{"n_layer": 15, "d_model": 192, "n_head": 6, "n_kv_head": 1, "head_dim": 32, "d_mlp": 512, "vocab_size": 4629, "activation": "swiglu", "norm": "layernorm", "norm_place": "pre", "norm_eps": 1e-05, "positions": "rope", "rope_base": 10000.0, "rope_fraction": 0.5, "qk_norm": false, "attn_scale": 0.177, "bias": "none", "tie_embeddings": false, "parallel_block": true, "init": "normal", "init_std_qkv": 0.0457, "init_std_o": 0.0567, "init_std_up": 0.0654, "init_std_down": 0.0654, "optimizer": "adam_hyperball", "lr": 0.00422, "beta1": 0.9, "weight_decay": 0.0, "lr_head": 0.00524, "grad_clip": 0.5, "warmup_steps": 294, "schedule": "wsd", "decay_fraction": 1.0, "decay_shape": "linear", "final_lr_fraction": 0.05, "batch_tokens": 16384, "seq_len": 1024, "doc_mask": true, "train_tokens": 161600000, "steps": 9864, "dataset": "wikipedia_en"}
MLP neurons of a small language model. Each row is named by its layer, matrix (gate and up: input weights) and neuron, and shows model dimensions 0-191. Each number is 500 + 50 x the weight over its row's rms, rounded and kept within 0 to 999. Numbers have three digits each. A neuron's up and down rows have the sign that makes its largest values positive.
After each neuron's rows, "fires in" lists the words (lower case) most often at its 100 highest values on Wikipedia text that the model never trained on. A number after a token or word is its count.

L3.gate433:478535459543551393518496519520605562441468475430438393575454490491499480539501549463575538523517493425431525564523497531476517503526510445478579494452527526520518481572409615438512497503544532551461468515537470444527558537453478572488465550549503585444500489483494447471480465395485618471427476401550526516472452529546499543494525527388548410463460482422455525551462545496414535575569419521475546471531552492499552447466517521420464505457558460549448559441535532385599470495464471433493548538485445465477438561675417457508466496446494527532576518480613456478487493508468543448
L3.up433:448481446480574484459493405551482542562473576557530410531528538518491505552380492588520497521529550539492485500531527489455527486515571596485544467465545515456530575457441477516464561497505513449504514469485596480566596451461486517509553463573551484493550454576483578470420476522494446495406551609515534476403584487442494473523487639462469534385449522541505434448350436490431536541517557488424503643502487446546602445436403474513472515571491498446490589472481505492595521524512508452406559542559545471533542497518531546522559472475562552487556537511501476459526456457463454476
fires in: "first" 36, "some" 25, "next" 10, "almost" 9, "every" 8

L7.gate447:494435449522410416473470555473574552513484503421559459468555485476537595497422439437408555544602503532419450612551472544472419566503573533461548546467457602509491442481555514597560523494498546501517527491512528438439495532443475497480593588464516472478529578600447432429448508561579504464467464479453456451535505494427470534516603466428513477475419408551454552484468377439480558557549474453539386557423626507498569456487533493455526515468494492516468452413511528496549495555481459551526531544467409475487547478491504446480437507479469501521506563525501555446486596510547484494
L7.up447:443478456503430519487535404477591517496569514544488549504435576453506463551402430504510499590610554548418461466478543432488504491556468510498530505496536524513419499490525551512443533493480472488401418527467533467532538523551526623490532557386468566549488532563516548537480473505559437511421577504578542468512483562458576503505510496537508531540527486466592486478444608426499483470534436446462444526534574354500472385424480553458482548537565485498449567421499589472504392483468519542538510515505554441565465449452503511585600578459480526504538527416528604500468586522548481480
fires in: "over" 16, "has" 11, "subsequently" 10, "almost" 9, "next" 6

L3.gate278:501456488488518461514463564531655556413459444475557427440523488489436567525560408446510472436521483510468544518486595470550511481489508525452455395576543479504501534464481565454484461554450540514564471503479433464467438492466455513454386456519422437484507474543466543488497535543633515501493507521524538519556460600489517512465583450418442450455551583478528509546529503507599497503413422489528607471493466499480544446561498391474526497533555460584459557470449566470475452441512502405514435559401445461558392456450467507527475552516478601436497440529489512551470463471603407457
L3.up278:559457511519519496476528529514506529505452610530527426591551464498537557546547452504461501536548446475660516447442450571475507390451470464487565583483513613510430534474407526511588457495512447508568451524509538474473571424465520524552532501516489506460479551446469585477538548530496559555508461505525595633566454553389506455502475488496531414485579515582472526537581436492473489488581631460580532494533496511563382530562451511440507502542559472437465574452492515445509477478510437402518561550443511478471506505407522446445436466512501538484512504401535454457511468491552423556
fires in: "0" 63, "north" 6, "air" 5

L2.gate32:468531559604395561499371501415497492519508554551501539584506445498536553538576497447425555457459554478531471495528510532453498526436465453539468505507531592460493454590460490454510453511447413480623498462450413524429396553557548411503423476501509549457512513437481459482463521577392624485397480469562494480568558520418544488486473590476448562493555455348549506458485501510478542547522459491442493461532521521468527459551518446509465512503397498458552416579441473475450521499531525434415517507502577559525536536443536504472507579493486487510426520485455444456411460464570511516
L2.up32:545457478537529516470514464531632485505535601511495507472519446530607530561482449623531501483545466593448625593540472479502464591433472488529524520492553504419506513473445482498524525585554596409521482455419535501485558487594469534478529472463452424447490464527505535554544481498423477566492488506466507548475560516539557543448388488529418588589527484508498394429536512532443537491506514519415450489446591454480502498580505519524486520504527578504479596503502466496422500523503448459411420436627543586455507595514500594477545508550519401492484568482601505487492484520532539559
fires in: "members" 23, "teams" 10, "men" 8, "movement" 6, "operators" 4, "players" 4

L9.gate172:494515487531461538506528525420604533451526534482495455470449609469525468444473582457595503583466504548557540527564475561576553547464466497487450427442536504418439442501455558421425485500526613466488513543475471519495524536383466514471524489503464528424473547520506447514504388444585574450514495425531509527452408542494513524444502524443506480497531510418587513476553501647458436556429515509557473490442463519556480436545454450486500542512506408525461484510471546479483550518539453453466510574345374474576576432603460508488529502408524528518488440459477525447485449540485399449
L9.up172:496562466546417460491460464511516523488507489442470424480598473489565482471561521532581404485437471489540421542481557525460526556568448497485502485496591461455415611524449520490528499546426476449483556502626465490518498458484411480485502426479508476504501440516535471434465481496486594452464500489580548467478403489463522567547467513559427396387548577592550448471504569490571479530530490442495605565467452446554506475502498557445406570548497548451399435459511552439541465576469516421433387524526516603480458534512422551554493483561518579571517521494611475489466486488480435514
fires in: "first" 36, "1st" 5, "next" 5, "third" 4

L7.gate206:498500488557432505497506524474509476412466407505494439405475475448602587491492553434541429523517346451407458508433541511601510608519534480611437394459518487460512502517509501548508462538511450497516487493574459514540516505416413411550572552486507523545448510490500548612471527457494503553514532526482461434534427570410422381513492556442519466578536400507499438576528472458513487572590540493559502608541536415543482394482538518476494571451520572480528490483491495490494479535471435519571453485535446496462464620515520503515448456472507470517533534533449557457504491492423484589
L7.up206:501507386574409503480535483519474556496612545429551483525561464556522485477446465617470519472475454457448503456447485461495487580484525504428491502446548418454496484535434519456465439478496446432497609525532480455459466428530418478467465548495498478501484436342508447467523642555494497460486511486539512487513595495550425391572550522530436510536522472524509514533555575576484447545612484404520436504524479491475486504486493554481462556434449513580479441551460434471444396381525529534516569443460501470386554442439513524536494556524484530526486513536546536515429580440465577432
fires in: "at" 91

L6.gate495:513489485574484458518469483486432612471420558517443503489531643450426506485606483562494517506572446464517526468505517412557510546458501451523521475402490504492572520430466548537449494519507605501502470589568545466503556518533506524525609529535494491485515498463549513433514419556493435526538424546472481516407476438395525581459598427560490615552508473534510465435545387456504451410527464442506473531572505448520504540484514519439588574487485331503443541571518526466521494511430551516482464479480620522567453474553569440474500553479495493434604467545493500475469485470500533433
L6.up495:530506414529408503460490449585445490491518484524579502550539588562436588479523505528490532522498445501448591421554495461516453513557529523474576532527549406477453485433405394528502508461542442488462522468504568475580522539486529542442463577518477517587495583413537505531550538532491535553491507493479534394570444475592486447517472455517531533458427523493496413519510566528635558489500579450497445465455410463477533599528550518579515542463517449525524372512592510479538488470399631474562532494423536453569531558482459556536536507488499404429462513525532568450420534469466541506
fires in: "and" 48, "or" 36, "orbit" 6, "orbiting" 4

L7.gate299:565502534560436543479435421470521577484506531437455504575506540542563450489527509463449377498469593532470548415506552505560435462521506453498547473456436529501585535462536431561499480411489538458505466483512429509380489532390465474369550591540496506432452505472487499601539507531512530413535481516534627508519492490469444489445440433491512563552584515474502431497579510519557483570527468528538585553609524491571460525517514548519562523465511454483499479538515558453462417502485561440498466406583515599559607493532515442525470636458411588533460498480511527485480527492545467530
L7.up299:544497532462340419477398478526560553524422414473492503558482507494496600563494500510485479459456525444482546420481455556544389459580494479469521440497457505530527612507528542543556534569534534527464543399526422507496492453497561487465492542454457469457438555507503479515511536561522610463538537473418513481531567426560494586446505444584508443469542578502466507426472505397539525485540408415470468418471395441486448530436429531559497508552529418493499489542458458553542528505522580402494474566507519559442495523553529529422475499437490564497502550527546503585563538573567394488
fires in: "or" 63, "and" 10, "orbit" 6, "orphan" 5, "orbiting" 4

L9.gate498:468518511451448494617487487503536471505457432501488390507530500516521509505461402476507472490501480481457508585432515467480540432530559530464495431489506419556473553594598473474583444580494517488569391503419556506467519598467443479476534524546413558524520503554515611638581476475536530438565482502518497554447496504399535475484514506508538583490465532455519523582387542532388504393485504539493532495482490560442481458505481437579510486448532395528484459487495464532559537479460520489523445543528554494499459604465549532631531565504414529517492420477513504455506556372562439427
L9.up498:476500549590552538454563477472442487506488432531460465483465499444581555449480496492399433511475366502478409345470466495483525462507566466513437492452508513487584452536526459466614449480509528448496515474413569466498547505554494452448358496475540570448552580478504492424558550524524555485467487499527485473516578549402443551525506589533578533528481542553529551491567542522514548530494614568436453410552446552512533522589563511483622466485474487530524601541561478555468410439463502548559448585527508428517508538531559490486413512498450505489489473438462495491576428479496562460
fires in: "of" 22, "in" 16, "to" 15, "from" 8, "north" 4

L2.gate1:482603491480570424493476464531468525475522512476537442459576497510401576518478460432550440494502482424477450551481501411567527547498400440338367512542469455561513560460496512551527537432451615486542526558569515464521465478477534544504491400543569427508460517511468557472491430516547550411503468570555446496503474429509483503514499462454474506434525452513460519533500555436442525554465539517452575544511561536448524628481505477481542593554502504528466533394546434450510559503461532501514539552516457539593450441529443571503523561518571521534529470549589458453550505535561549347
L2.up1:564405605476383483486561475484483517475483478519527478529495543434476484607448518543469431465490514616508492490520461466526532586553530451474416451532471497485466453502567505530486532467571525539464539595522593533541457566481398554412480444533484488495525490557565500504387447570570413360539422427489438490544529453567430512523558499564517487468486534493494473407525579417476529522494475589476499432513393491447459489541471472455458573414549498430453548481453463470524480502500543603484416493566562435487429515490514491585486415493492583485537377445513521483471471554538508485
fires in: "from" 20, "may" 18, "mid" 10, "on" 5, "architecture" 5, "architectural" 5

L3.gate488:467479542466507481524538407489454502470430523497523554459482507556472440531459499528486585556514386471550469563480516541506520570448523475553536452486458454450550450465535489562483426580530437483382617565530565545491493484581477495443520438596430541537425515442467491573510489363471612409389505441512529559537428520471574455491512533511428544431438437531581457556438515458435578555449491570480475516523459467507479518533528499568414500519416457471543483456522566520510504445447442587400514525504518568452457595523459504527496539528539519432618499473581511444550506552500426506
L3.up488:563515546518530517630574463517530468422533480506364496457511545574512499493554453496491496548408529537468540529527468488419410514359547567528439495531454509470538413411456585494494516584572474517605557572489553509552569410498486509513496510463515526540430525522531534549489434451547464531556458489436498522499448527432521558462494482588564502501412461555516411592457573422461447567457513550474536511534507494514544466615483555465570471512454495507413583450571469522550470438508463500552457502457545556568463573506543484454482562546511446385506542419446576431505500553468471537
fires in: "it" 71, "world" 8, "this" 7, "medal" 4

L3.gate16:513590572450539432492467521590541484452495514503488457479440471492507507587456508547521522516445558539427551512449481583527377457448522495528461428587496622527465516464607433517430500550497584482462543571453520491497484446487518430506421427517545463456484556504552529550409451480547582540452484527520514529392508491425509410553491546491438616560513517477473560485504464562544512515481493443452529555448518602453568493544512405463481493476461460460523438480489543478413438530460520401526603455402574532490396516470505354474464506491478470491609449454544524470491537576509466468
L3.up16:543533518468529448491512556468451500487546423567517579414477480439486428526411469518541469457533484538605543479516519524423450594607517475474430529505587573533552529480578479447483496558503455512448529501424451517506474506452521543539510457593434509508486460541556440405520415566445528457478431499449486523518413574460663512593571472461440499479473544508536503481461607439505555524578522431569474461465548516435531587500606437528483506487440426473523478527563472435550495528580444480547506537474521445466453470477506512508456464467535516555539540479453497583530547629526379588
fires in: "season" 27, "games" 11, "team" 6, "better" 6, "carlos" 5, "philip" 5

L5.gate77:480498593530505516440510486506480462470505452553494491568577563437490550558454408486470459515509498505555428544594523471479489489573480525562509396525462536488368486456391460442471472446475481510491474461444419498505412476548508606500497582513472459407544545561472498579467471497615394584547454439413430504541456577507525501534538418554536507527499488515622531547450563589499470526515487540493503458649462569504459526469478463499515508451439526554503486418567474433516378482485509449551484593473429472450431509501476561472530572524545571428515557417476486525446513498521431534
L5.up77:473499493468452525513488431452555413531422445490439423533478492536543564546424466504509511464493521463466408559513552461466486408388532560438562496429479423510557517493460580441516513464432430474486466518526463460555532486394417516404473513491439547423467522476481480541519580449624458432517513440520541517503460524515433430479578538464556462458533528584529490528557513483466496506488544506443380404552486348486445447476534507461514503631455532458420515538482551556485460395517439544507566479556494514537468504497467576519459477530529564567444394526552581543444544433461516559
fires in: "8" 15, "9" 13, "0" 12, "87" 6, "1" 5, "98" 4

L2.gate68:540439444507430504383550531496559507516525627516662532461511549474564586574445487579495479597482448547409545524498514546567534513424479524522548544481494582514437444476487536503556568576425387527540551444496498457534574463488516580406510550521506494489504485483456520570470515499536525622457411535486398518545512544537447449554480519474530538554471568561465513511509538553571556371445542496526446505410587477470535474477443386544486491485511461459534384501535449520481523547441450501527403423423531524545490451479424494520460543481437502496487508514463461533573516524510524478
L2.up68:449431475448532464479563614577498500418521445493499378599511507445506541520480494590584499495543477469538496526515550585476529549548561579489597491486504571486433493548588460503525561536459492482428398460490557567448417546527494588515431499549516566450569493537443373571508526455534566592499384515546462472484480493417500504552515467494612514501542450478472581525490422435483548515503518556469486431399602530486559513547521465559508540593552476480500490555517495406494472544497459462551458507425424477507507481464444436468525503504509438529442512453481499539475401602496413507
fires in: "time" 46, "season" 26, "however" 22

L7.gate465:517507458478518595627466530444587526522438492443476470429478564470494477578451584488508526484549375536460402517456496500552474581515532482569557490499493475432466486512538495503515491553472476436475567486538547468547593522450542477470526526525381573569504421570518473451591394499602507579454571544520587493462514471461469436462487563428517521530500568456548520526533610438517489554432460507495524566483488456514440461425443546514520519455526520469478533364509499401491444544442517552443471436502458496424522591564504507502559460464503512440525578500477505453648426490430542484
L7.up465:587505497502566416474466474524482402482506491516544486498493562418622538460499528450446487555524524538487480528432616460614537584485439483441494532487511506517424563525467526498597448494549470485543528544473485446495618530440501502453475520490544478422423450435466461469394450515487539534435416549510481591480579516531380578538508484488456520556457572422489518532472484436530526498493477501505450574419498479453454548532530595508547462539549469461509474609503497442525436527547487397549509423484509434496496593489470559528437482386541539503495410453516399402536456423485574557
fires in: "where" 49, "because" 16, "when" 9

L6.gate275:455484398479485493422499512544507486412543511473570429390554475516437480487424455502522459541609520550536485469470497511478543451529463488558470518566472540550493503520472468531536477393479519550522454386498511480494537491578484405451537471486430551513568488503499511555443601558516458485470428514422588555491445478555515484456554547530471593581563415537481490495478431500525546526526491510505437521403477552632512438533531471464555537483427525511509507534515514446470547374446477452543425518416592538463485529531372409381508521430510624477477447496539566455389491495506467461
L6.up275:470430486527380521436474587383523486507479604539525484508383454522376442545467532507478534483528488486485487490473515505425539501541423484429454543581406497507418540506474546546541529493462487501524506419525565512444516529518517448406550617554511499510577485563536556500479574634535446436454542562512444486538450386555525520621508531470514529617501466496384505529521549533483464536486452485507581508459528525523484403494472451489603457441517584497488455545527479501490469428528488534528417498557523445494570422490463520508478470533479590488531513553532619487419575519533467470
fires in: "has" 70, "have" 24, "having" 5

L7.gate308:570506423540448582496518506466517505436481559528494454548514472484485549563433493551488426489562490510442463515511487416410416503578569459526471430486409617503499485475530671465514516480466493444516376470440451449448521512615554499517514557470518493467492568487513498467508553586489539436476471450458504491506515464524479511484471563601572484488486412508428475447530453425449587520486493513536435545609493513534597556472477546487474508475540533511549493397393545518551513492457473499552470565574441508663532472618517445406487582477497548468536560453472462450503518454493495434
L7.up308:559510468564448553488518433491498524464475565504543544479464553490419539523434474524508455437456490488429376480560612449502508471571613503463465493465504408578425496544503472427515475505528584401585520426470554559415609540569556507502498616479468528425584504541504533476455475621476500469547544555436449407509395528555544570579586467512576525563514533512494501550492466452513467495492599493455507542515502493574518504437474509514569551464524553530461486418497445505457493494507539427523421456511392529535538501455547473566462531470596575483482506448512552432496498432569448442
fires in: "has" 55, "had" 44

L2.gate154:406447496510490490454494532575502506470583507466440434428565527581405475518525509535459480538495492433559548420470515569492567541471532544439497515563511467446539562450463487538525467506430503524513479483490522497447424573528472471449527540491462533553488509496512455575442449479497587479399515515550565560505549530362546458484552589616488428549575497525398500527492454475555567482487529484546401499595561546508536444503574522399488552555450454484520486511451501397557554421417567408461572544487542509549496574518473490504541645525594562439511588455459560420501498551502513476
L2.up154:451473512542570498603497490571608491528532532505556569433528529581508480468527447475497522568435471457440539575440480559501558434531478465474439463529497441459522477585451461446565470466575447494531492538542504417539486526555342500473433506463511544473409486493458518575510431395539568521442541538470514544416547510464386526478488511571465477556519452483473478553449504516524433461543494531517506573474587545470569420555524481513559574550588437438459533521498425442522523470468516435563463519474544544482619566441451506543494490540484417537569569484468613473605537607436496492
fires in: "this" 49, "also" 15, "often" 10, "it" 4

L3.gate290:504565558565453519501438409499488533423403464433552456447421553450551466499532544475542473470452497510498573484540459426606526505568484586486497438509493497444589479487475563505442518416397369475493572597546479536498427476424492506496491525523548506516500428469510557556566497543534488579494520488464605487537486538407543566540528547490512483468532486512429507491551536515576591486499510495443485474573531527516405574593523516527494540456486557521441471507508412449457494469513480488542461608487538498429513522560370476489551635546437522539449501542453579379540535393523461516
L3.up290:485496444500580489489552508504525467461510513385365394535401528476547388556483522497542512447454570561500583480454487494596489462526481527504542506440503433443480455435514460401534480450549511516476502480494466538549511459501559472489505570477487458493547456473565549453446548569532590487398448444516461536516437494503467478527464572408531498513489448503459392501562560527522497544475498423520522530431496556514544506459543467466574492439442548473608496562567525553545489517488542541516607406491587570447470442510574452465473469402513524497555467570486436592337448451483429450
fires in: "at" 55, "different" 16, "significant" 4

L6.gate243:531483445584457470399459519476489560546470415516491489516506546393503509486498502432560537520555512441446558408457473540449568565428478518507530531579441553496552486405489544498585505587480548606477518518441475448524552529519448446419523419469416485507525505492570462423490518485505485512538488503472506618560424581476497458516522454439426546449542430581535466452509416525548559485594492434527462496485497552619476509478580534477372519464502439568536525554459534502481522489463544525442492422550428517496581524477472540512499544564490637446450514574496363504450460429532557493
L6.up243:499457484475439477510538486611523582610489488540503539555494489544525484459525591518478467494430484559545502501480559458589492527507466475428503559445574526466469524476438499441478528501521483435365641462461538581543519552382383553548497521447480584457507518445499433520525452525470541449499469490479521563464475419499519510563462459512505529508428467479452519372470527516506523553488539514389442505520508474553554531482502628482506505446487478403496510506513485553491543640438563466468546359499469415523556563543512542613460462544465465472465601587459546544458497445472457534
fires in: "or" 51, "orbit" 6, "amount" 4, "orbiting" 4

L3.gate14:463600506468480506513445493480557503458423477539573435449431498466503535554483381547414459451495468531574443498578616493518479498536439528502460514479554439490534435532517521507443563468536422475548458483439473506444594566493442543496432551511523535538573509482592442472543475546521581485517450534538508495542442553535581517534497557480522619501466449385585543403497455495486509383538505488446482504485598593532518497535572493517524433547466491516453521443517472492501566459526471496561420533439516439466486425426404573551513447442561357446482574569421479478490495593447465496
L3.up14:460472592536502501526569610413517469436477463490422474423375518458569523523453482412559440626466447466454430509476490573531497488525549445446542485512462475520484476459632485526538537577390501458472485504585558512486475498506448479447471571534448510537514559548461516537529436500483469460484502420367423564458543546458501523463484571381450529470530438507528430552464440517397489513513440487561505446489506502480483472458477519490572479620453449521617504393535506535556473592459464564542446498476541588478481477536428524493430515513532514405514468484435479465495453445517561443
fires in: "2" 34, "3" 32, "4" 21

L2.gate52:466479498464469515433455447506569526470493616568545462483472528507473502460494426517584508557564443557481502578471500479522413448401497571572491555517448517489424511462538507508572436610442528471507480494560515523431529512449444514542482474529506527486491496594518526514452400500546557576496452611532483473501539489615502573548427502480638491610582461531430433459446541492470574547568436499377519506570462499580471508447501532478514463534536470494435538543464621457457449440513492564503558491568438416466548563451454576645474507484521452493560491485479440510517586501486523505
L2.up52:492467491529462540425517478389498490511565459493508455441411498560451405421484455545529553541488520575521499479507512514578513565533419485478399557509483445523386436539456550479652536459513499482513483442524551404479469568551481468506575632458438492504486420483606517474486505502549593438549485594529500553493520574554413475531541508488439534526501448536484401565443483522512565429528556465525585501396495558511505544454499491491503477573449439519512552566478522484445452519554516427472484457491543461499507520529517613466532525583574393526472577480544511570527521392430564508
fires in: "where" 50, "hawk" 7, "hugh" 5

L2.gate250:503429529567576408495463483489498383369565556569528507497484474540519501606445540480460534455546472594509475537603496575451592495451548474474459589443493522464564535395531555538468561502505450474539465496485510530529454561529458422449591439492538496447489515515503439556456544574499465471421567529649520537456558499446508499499472494560570469606470424496545529479556486432554543497484518458481495532558501523584440477573381505480522481528491530501587416533509462527459472491495560412466544583448527570503427569495473532496481504495486565522460599518501473401552470483573412474
L2.up250:478376545485543462471514483521573430498548468524579553450527522391474524504424483516560477501437527565539473417527429504470487556521540451540449484523531485405573494465464445565513524447482444484535481531468383534568488572508508594499410482569513389429532461557470444458568523531544376439417494616531405568437483531540517509515409448444486428541479505483512505505534430509535523454487511594460512541448536504475540530451454419476543477629527471508533433523485434469390553524514449524499490544519495475493545386520584598496524508482458462534510513502418398459479452525549565548
fires in: "members" 18, "sports" 13, "south" 10, "youth" 8, "efforts" 6, "operators" 4

L7.gate424:513517515586456434470396481548486528499511536451500488527608502534518467473528422485556461465466600508558428480455439453479523454491491555498479494530543564405490592498591434497492526434495567500538511473522479449541437493509519448465504607392471512559510561501435467563490579503506486352504440500492566546475464542455411531500407486538433449503555498529542574527631561565569584499484467597538537481554517573435518544451530460463538607467496341507545557526507553509578583459481426476480508486524612528498450556482511508502491489559557469424437513479499590467452462525478454517
L7.up424:433521606450506600525550499519541486480507531619520483458546437507526470572517468531543582413458480559501537579434521554493598510462457297389508423530530438565430457441541552486449571477576523509457528569481505541421510574516508467505475500495455467432434508524602554604467478571534439522543488419521496484551517494500462481519480454478520509471601450508536487498453475406557513525504424564492477489424475532525477469459606444503478513512497555570492452483418476461467490429513437513567573463504493414501552580480470588529593511519439434525540504550499425518467465561552481537
fires in: "from" 100

L3.gate485:413459460496508419510326551460468561491418547477529440487419432489516512520434475478406518550485525516489532392556494491475490409470574480504483503589433468573491468472457515601434496459513509544502457550483501469454559538506507454442504445493494511451528377460512461455499499427576509427454519484585476601439542524515431425603486420467524557486525442533472482508506450582520388518544466456531449602612520489532485546489572558537454506626458441517439534443458580534478464476408526499494590481439458538441498509494464500553605536492472493531439478499445504418543550499466509489
L3.up485:538545499501483479455550488569531468465561515501595441527505493591522380469516469486562506457534487577461457474579535456437557513468505529470478488513469504548500463430516544468540571529436481519493500526406512459491488520612566485520487585523578495465387535552481456540631394484460464452536546481504575460505495490502490517450425426558468518497493504491530536423526527389555471516590557554480581525485512472592537542491412502540581503497478495483475533552510475450607517580508447460561567520485461467431403447550389561587479384523620575473505486597578509515508520430403501531
fires in: "while" 29, "when" 27, "where" 26, "along" 5

L8.gate357:477476456518344576520512432513438504545459494543543517489490551555426570505482505436471482577400449566482457491437500563517458487499514519578526365446399449478616575497527408593488465403473465549600467590515436530423484490471504490445513458516508478485471483463527500534494425514597440436524535526508439483441498529523506497574560493552444513489473503463558552486480442503458558514481565452466490579535422544549484519450542480478581553478421396523417436523590557451459480427435543506469509454466532519482416365553436512469471565510484557472523518561495464458572565494522535436
L8.up357:483495538538540514562519473596444502564473515464504524344474480492489494487552575494437536620459498551527496538475502582496507449608416467445482424518382466480601514467563440510547505577522562507543428539449448557481572491492505409526476454512495491483430451420528467449490430558491427426512620503520538489544484457614546451466448549482427486468406584515478550476489523485510552514437512460546537458496493474593540545525481555468542517459478542410494480438412471607498554430511563440548597543555517579497459443543408485497467550556542440470518570553495444532560437492478498454
fires in: "the" 64, "these" 11, "in" 11

L5.gate445:487601538503492556433511483512624447566492506421517465504441515511471528606554531555500435428506576535478403431520567521538525413530476496520430484539507492546495423528453552527490434539521439474457440491622524530376414442581527442491557525545458495401554557525504538493532464389529452478481508424469429479542545479544466552484438451458552526512488469571438514519469566515413450498624517312410448530512525499533500539504416477515505442435516477513435497492529501517418501482472434450511446546411507415518574446555454564473482522464512501494568507475466531492440520524486573489
L5.up445:477542609514590462585535592346543474517452531527487525431585565509512451475409566484528483475460494473526508552583479454592491575433478417460534451587520569498427433467486486512473523467493485527494467470610549466478512509489438529499419493586487418455458507498435560529536435481544418499529524472529530492509574515490449514452478444570511479554399418523582587556565529599484473446427497520513458369528548573516463545512623551473517598539509485515519508481510437474509507454551542417440403461557515535546462525532450483460456462481526501517503505517464529572551482596566559490
fires in: "3" 86, "7" 5

L2.gate231:494388590531501451535428500557494487539470487502557563541491518501449571545429540463504503514406517531487505554455562394458490508425476536556418461551489524504415547489474503450518519475530543549511558518513458490423569516570495439533489534480484517317417488511542495531544477479540430460564542468451446462476567499502506494545527480495494471639461515547497545498438562403491533569409486565487503453450409477469535522552406551469559613589558420481429447523486522439488504475511513502488480473430475427556479467493503623558428481542513502457579393511519592458536532450571423582
L2.up231:429469521549482535464542511539513579488485481459472476529576576414507479431514484503446523516416458492541451479532590500537507428451461426463552453527494562414473504542519447400595519503503578486418400537484398477497519539578459498520594446530538446471506492517508512467594576488565519466479510592580488509633567489483452488477462564475557418438581581507487498444582549516550573431500492485499504487419450445488576494478457505466541509514440537572554562489490539480491521441448439597474533593511555554500490585495493451615394517476572620430528504435583471550491484522482558500
fires in: "near" 17, "north" 9, "east" 9, "south" 8, "nearby" 7, "northern" 7

L6.gate443:454537550507493520414543398441468558489459548435502574480537512557516557532508499626555544428552439477566522459494603543467507571546498521465452544499540519501424557447549487372516501528534507424477413519500415496494577562558500521467537591503485470507451508463535536486526494515538522479455476411485520562483496509512456493496437436560438550496517595454545532509545485545495478446500512517569517512500506473574459473431503504545394478519390464566471459671442560434541488479505475463587488506491526416547383472431458481364442475504494562440476414540520529397411427468441485523
L6.up443:478536563459511489487506452520441471494526569441436576509593577514409546411549523479452471462452463463550525505527465491528498517441410512521605501549563499555446468463480457449559445539509521397549547611454538543514512495548442552566426468608498490381483526460505596561428447474479577514461567391435526520558498589475518571437489453568478450562523528570501592489513619531508439483498646528473488507489474497513505474511597524486499413465506546418630475502460418525472499456464422462495478548567514517445525558482480536506521509524481539511465503491553577467432433456503489584
fires in: "east" 16, "west" 16, "south" 9, "north" 9, "northern" 6, "northwestern" 4

L7.gate38:431422548496404535508449556515532556509540566433524558458470486437525497479524558544583515543554488505455490564477490475483476457508470516518533546495408492513517465467427531514413507483563440483469441563541556553446455543538491550504581459555538556443487480514457574592517483453448429555497520469559556496569470432524571418467425553412472467512531522456477458576590462574481467525486465479476430580545523464610511452536531470457507450427427445453581549545514492463517484477451542450626479530437571469525544554623461591450462541461460536452469537568406399434539425583422453562
L7.up38:481469529405510455555509521504413532484388514571551616420516483432475513458466503419534452546543463479461590568450454506405545522514606357480581492461526436530517578496457481539471568503543488496544479511490527494458431481459532525528534459584479469538435461512486398393448487458549610541503442492430519472376444507538443464499573578461487534437469520448475530466486539429504530517450450546522520517431577417357480424535525545464442543552459491487497451483499522546476567569546489607440525547444431520455465593445495466455457550478538454492523505537570470467478543536534515471
fires in: "only" 33, "began" 8, "started" 6, "an" 6

L9.gate210:508486455597439517449511443494567481491532537537541504547479510433512566475474509600530429489541487556562468406469558528534503572504523537440605499506462530535541486508554472520641493464587475433591560518503566515480569506504415417516450528511466443506508482560449448588532418528540561483491429541585474513472492521462511465509489508483612563454534563436429487521499586537417533536511415539581592558502529516542431382515513495544506633451511500562451584526544509505476445524474489462500469485515477501547437496539510461522554435490434410431548451529414388371414464491501498467
L9.up210:496362510528464518408468442453510545512554521516449598458525478500497465505589485378503643438525497480497483490426483463632521510472447457513484478508434532451464493423545527464525506483515394551439477470445464543477546546488502398569584493519445504422462512521533463437561528521498341490530531557523485468470587510474532504508438475552508504488458482434485452495526437554496593535509402505553441557509500562471611492475442476489543489600522463436560462482534537474571454486505595482546558507555618456465571537458533561580478484470582535504521461471461565456461424438593503507
fires in: "where" 51, "but" 23, "what" 7, "which" 4, "other" 4

L6.gate247:498579501524534506507368501475486514361384494471505529582489519449523472590492545437525581485465634555531561517534475611524469485461531552455562512535513433524470458432529435512565542552505475543488410512501488530460474424526512594528492542526483514340531517553447468480456414478571529450555495479529546420428508480519542456626511459440426530520592494492451508448476534520523573546494492441502557517550523527505542436441448500495508549569621486599491505486550524555514496543501570531546486431462498468414409484544441470527510547433474475426492515515474413399552498506564458539
L6.up247:520556523553483458444457500422462465462447579605516467470456520533507517459416546494452391532507559512549513552514491457473470482443522513517566458500499427406410441456414582489535500537447504548543450568497462450466460488605474532617489522586547589437537438467517484499470506474637556570429534461566447399527514418514606486490512476475379512470558527507497438511454573467485511550487532497461501507519615465504525466489485479535505526446513466547430513439409551451520544512509522584490536522450503466457447562519416521524487521437499415445359522507457342512534440505494495509
fires in: "when" 36, "while" 25, "where" 16, "until" 6, "after" 6, "if" 5